config = dict(
    vocab_size=32000,
    norm='rmsnorm',
    positions='rope',
    init_std_qkv=0.0226,
    schedule='wsd',
    decay_shape='pow',
    dataset='wikipedia_en',
)
MLP neurons of a small language model. Each row is named by its layer, matrix (down: output weights) and neuron, and shows model dimensions 16-111. Each number is 128 + 32 x the weight over its row's rms, rounded and kept within 0 to 255. A neuron's up and down rows have the sign that makes its largest values positive.
A block is one neuron, or neurons of one layer that tend to fire together. Before each block is what it responds to, as a language model described it from the Wikipedia text at the highest values.

Inner word-piece fragments inside longer words, right before a suffix like -ed, -ing, -ation, e.g. Bur|mes|e, acc|lam|ation, confi|s|cate.
L10.down357 [104 162 145 135 111 105 166 159  89 168 109 139 146 108 147 185 158 112 158 175 129 178 112 109  87 113 126 130 167  59 138 184  70 128  90 147  38 102 174  77 152 164 145 112  92  64 139 132  92 137 162 114 125 106 144 132 129 108 127 114 136 101 116 102 104 184 124 144 120 163 204 147 128 131 174 162 102  47 160 103 117 138   0  93 157 112 143 185  85 109 109 108 168 154  95  95]
L10.down629 [104 106 119  99 127 209 133 103 120  98 116 160 177 132 122 168  88 114 150 118 130 115 128 160 116 109 185  74 134 103 115 110 102 106 107  92 135 160 150 160 126 112 160 168 117  99 169 128 171 143 119 107  90  73 135 157  78 143  92 136 106 172  97 163 119 120 172 170 157 164 134 178 152 103 191 129 135 149 157 107  79 110  55 117 162 109 122  97 138 120 109  48  78 149 124 125]

Fires on the last piece of a main verb, often its ending (-ing, -s, -ed), after a subject, to, or and, just before the object: unearth-ed, toss-es, noted.
L9.down270 [ 84 153  97 129  93  93 101 129 170 183 177 121 160 161 135 146 156 133  94 101 169 148 149 129  94 108 161 121 122  94  51  58 151 138  94  91 142 109 171 161 144  82 100 121 128 141  66 126 153 196  90 117 145 122 145 117  83 142 145 111 135 137  97 120  97 138 102 200  70 160 132 136 111 183 127 125 136 170 130 141 123 140  95  80 152 191 161  94 158  54 108 131 121 146 125 157]
L9.down434 [ 55 145 118 114 118 116 151 139 101 158 147 122 140  99 113 149 117 166 125 135 127 181 116 130 154 170 134  61 107 106 136 100 149 128 129  99 119  67 156 129 134 103 128 177  68 112 130 115 110 119 175  92  95 117 139 116 127 117 158  36 143 117 150 133  86  89 122  81 121 118 142 161 102 146 183 125 163  87  89 165 155 127 163  93 116 110 156  87 154 114 168 187 116 141  76 125]
L9.down688 [108 108 152 111  81 103 135  94 159 124  28 157  90  74 100 131  79 216  80  75 135 156 152 134 128 129 112  84 114 170 106 141 126 155 135 161 162 111 117 145 112 146 119 127 114 145 118 129 171 133  82 169  93 136 121  91 182 190  79 175 144  75 143 141  87 143  68 168 184 148 161 130 118 132  63  73 114 149 136 157  90 102  46 121 186 190 193 137 102 147  90 118 124 125 107 124]
L9.down1274 [162  91 140 178 117  89 129  88 146 127 120 102  57 147 116  62 142 135 141 200 158 112 134 151 115 116 101  60 145 139 109 126 126 139 212  97 192 123 129 108 172 122  77 127 155 148 125  97 145 120 159  57 106 118 117 158 117 122  95 196 106 106 128 130  65 109 118  82  90 141 126  86 106 114  86 158 148 123 100 130  65 125 165 108 197 128 183 122 104 156 138 129 144 157  70 107]
L9.down1383 [139 128  78  46 116 154 125 167 131 135 124 135 193 124 183  91 165 140 139 123 117 119 146 149 115  84 162 105 153 176 181 161 134 169 111 123 112 110  94 124  76 118 133 115 145 115 115 148 137 184  99 180 143 149 141 149 118 109 165 105  93 107 114  97 134 109 181 255 166 104 147 106 103 126 136  87 140 208 154 174 132 138  73 125 142  93  82 147 153  79 138 123 151 140 139 166]
L9.down1666 [183 124 103 142 135 141 143 147 132 123 151 134 153 112 176 186 144 145 143  83 160 133 117 138 169 131 160 102 128 175 151  95  88 134 113 143 119 136  97  95 159 124 143  60 120 131  86 137  92 170 189  91 112 153 170 147 123 165 102 124 138  97 182 109 130 130 147 170 137 153 154 136 148 111 187 119 134  98 164 141 120 130 208  72 151 173 112 140  87 154 107 190 106 189 144  99]
L9.down1691 [ 99 107 149 154 108 137  86 127 145  98 120 173  55 109 146 168 115 103 116 143 134  70 103 140 126 174 119  86 109 118  92 100  58  85 163 108 149 142 173 131  86 103 157 117 152 144 149 110  96  77 122  80  71 169 152  79 116 128 107  75 120 162 119 106  88 122  82  94 122 188  79 128 115 101 208 121 164  69  65 116 113 112 124  87 104 192 132 129 158 173 125 101 149 195  90  91]
L9.down1824 [ 53 176 118 160 102 120 180 144 102 162 158 139 102 161 103 128 159 142  90 179  51  85 107 140  85 139 107  77 168 127  95  85 133 137  83 120 112 143  80 113 102 121  74 101 188 164 112 140 105 134  97 123 135 152  99  21 137  98 132  98 117  73  72 143 138 129  83 100  97 146 105 144 150 118 120 178 113 150 132 106 101 149 148 103 139 117 188  90 157 159 152 156 199 104 129 151]

Main verbs, often transitive, right after "to", "and", a subject noun or pronoun, expecting an object next, such as drew, promote, adapt, upgraded.
L10.down79 [ 78 136 169 145 128  77 139  74 128 147 142 181 114 136 118 127 124 137 145 107 125 155 129 127 145 190  64 118 142 141  42  99 134 130 126 129 134 101 179 125 161 133  85  93 166  93 123  99 133 136 132  60 123 128 126 131 145  91 154 116 114 130  91 159  73 132 120 153 109 111 107 112 120  52 128  82  96  98  47 115 152 127 193  41 141 174 173 155 112 145 115 136 105 176  96 147]
L10.down1896 [ 96 180 110 127  99 115 130 143 130 166 126 118 208 109 136 138 123  82 114 146  99 133 152  94  79 126 147 152 107 151 105 168 174 188 147  85 113 131 122 143 103 145  74 127  96 152 165 113 143 157 134 186  80 189  82 178 125 117 153 109  75 127 149 108 158 107 124 255 156  68 185  76  69 215  97  95 105 208 133 156 143 137 102 146 219 138 133 107 148  86 141 146 165 116  99 167]

Word-internal pieces in the middle of a split multi-token word, between a prefix and a suffix, as in incon-ven-ient, con-cep-t, Inde-pen-dencia.
L9.down440 [ 64 105 106 152 162  96 122 129 116 141 205  83  68 158 160 157 140 133 152 128 172  99 103 103  80 141 110 121  78 109 114 133 170 135 145 131 150  92 119 107 193 161 212 129 173 119  91 126 137 127 176 151  75  97 134 151 112 137  90 149 118 108 123 100 153 162 121 120 178  94 171 147 213 132 142 123 153 134 156 181  97 112  22 120 147 137 141 129 150 193 116 117 136 140 115 142]
L9.down819 [151 107 125 134 129 100  91 118 149 167 125 104  54 172 131 110 139 141 133 155 156 120  20 122 178 140 125 176 142 147 129 108 118 118  97 111  88 139 111 128 162 107 145  89 120 142 192 125 187 153 181 131  54 157 111  89  75  80 169 119  95 140 110 121 161 132 131 139 209 150 162  80 140 162 155  95 117 122 143 135 176 103  98  81 170 158 156 108 109 119 120 132 173 150 173 104]
L9.down889 [104 132 131 111 149 113 148 186 148 181 139 126 146  82 148 155 162  94 149 185 108 150  68 129 126 149 182 156 165  71 120  75 124 100 155 101 158  99 110 147 106  72 106 111 111 116 143 132 105 162 116 104 127 114  92 130 146 105  58  87 125 186 137 176 133 110  61 122 106 125  79 175 145  83 147 151 110  97 173 141 123  93  46 135  91 171 144  81 112 130 126 125 134  85 125 168]
L9.down1054 [154 128 102 188 128 126 153  97 162 156 128 105 110 156 143 137 153 124 169 149 129 113 121 175 167 103 126 175 148 188 166 122  81 137 102 121 134 138 136  85 143 150  76 153 127 118 108 121 150 122 102 157 133 131  79 132 106  95 137 107  68 162 133  78 204  78  88  66 119 112 102 208 132  98 160 124 163 145 164  55 232 127 177 130 105 141 201  95 121 146  85 147 112 100 138 102]
L9.down1150 [150 122 157 164  82 124 137 175 183 164 168 188 111  86  92 140  99 122 176 173 165 111 107 104 130 107 217 157 142  85 130 147 174 140 132  98 144 139 143 118 161  80  86 124 108 168 145 116 160  94 158  97 169 131 155 128 138 115 143 174 100 110 181 128 114 161 129 110 152 144  48  73  88  69 120  78 157  80 115 123  99 135  70 114 156  99 136 123 142  95  85  33 149 143  96 150]
L9.down1162 [121 159 127 110  94 133 112 114  73 103 109 182 109 114  81 106 146  68  71 109 176 112 157 149 173 120 184 160 159 111 150 170 118 140 145 142  74 145 103 112 130 121 117 137 138 109 111 136 147 126 146 161 126 120  89 134  46  82 143 132 191 145 116 166 151 161  90  74  93 135 220  66 174  81 120 124 114 111 121 133 127 136  29  96 116 159  70 103 145 121 134 124 110 150 187 209]
L9.down1442 [142  88 170 130 116 139 113 158 164 108 131  97 108 110 164 152 128 199 151 111 214 117 149 133 110 155 124 128 175 146 126 134 160 142 179  96 105  92 125 126 181 127 122 117 141 100 164  96 119 137 134 183  76 165  78 170 113 124 158 149 140 136 136 126  62 166 157 164 146 121  82 140 184 162 153 151  74 148 131 169 221 117 191 127 107 170 134 126 137 105 133 110 137 168 140  94]
L9.down1523 [ 80 121 124 158 109  74 110 155  82 161 157 128 103 129  81 191 117 116 111 159 115 136 132 182  57 100  93 121 163 137 144 138  87 144 146 155  98 182  95 122 176 118 175 190 128 132 142 163  96 137 132 128 107 142 123  88 112 114 187  77 153 100 184 123 151 175 113 188 124 154 147  71 122 179  92  70  85 191 121 139 133  69  70 133 150 119 109 106 121 108  73 108 144 149 158  35]

Main verbs right after a named subject that take an object or clause, especially critics' verdicts like named, deemed, ranked, called, stated.
L4.down147 [119 155 113 121 159 126 134 107 164 188 137 150 124 109 158 210 118 147 127 135 136 130 137 156  92 195 138 118 186  77 127  74 160 194 118 130 147 146 103 108 126 131 142  95 122 160 137 145 156 124  98 112 112 149 170 128 111 119 108 213 114  97  97 141 172 162 135 181  99 151  66  91 134 116 163 155  95 101 136 148 161 174 150 121 117 193 196 116 120 115 172 175 120 152 103  93]
L4.down427 [100 127  65 143 108 127 101 135 123 144 144 103 126  94 156 147 125 132  88 176 141 199 148  77 178 160 152 124 142  81 117  65 119 118 133 108  83 122  91  87 190 167 166 130 156 101 153 207 149  84 132 171 171 102 165 139 135 106  82 135 169 147 143 149  75  82 120 196  97  89 128 175 106 122  92 114 169  96 114 140 138 193 107 134 100 110 181 146 102  97 179 119 139  93 119 145]
L4.down940 [135 113 137  99 191 104 181 126  94 100  56 118  54  96 150 189 100  86 138 151 182 146 127 128  72 129 123 116 133 121 152  99 138 166 106  75  89 118 128 118 162 130 144 129 117 187 117 124  73  98 155 100 179  79 169 105 155 139 127  86 109 129 116 131 116 170 133 124 100 173 139 125 154 151 195 124 113 145 160 102 121 118 183 113  83 143 175 108 161 141 136 112 155 169 173 107]
L4.down1017 [122 146  68 135 112 168 158 133 134 117 187 132 112  41 118 107 150 125 122 136 178 174 136 123  40 150 134 163 134 106 160 115 101 215 113 156 124 153  81 141 120  77 148 158 111 113 142 128  91  69 116 152 174 119  40  55 104  75 135 178 134 141 147 107  94 174 111  97  97 128 134 199 179 155  95 133 102 133 111 194 129 156 203 156 137 117 143 143  97 128 129 111 127 113  66 108]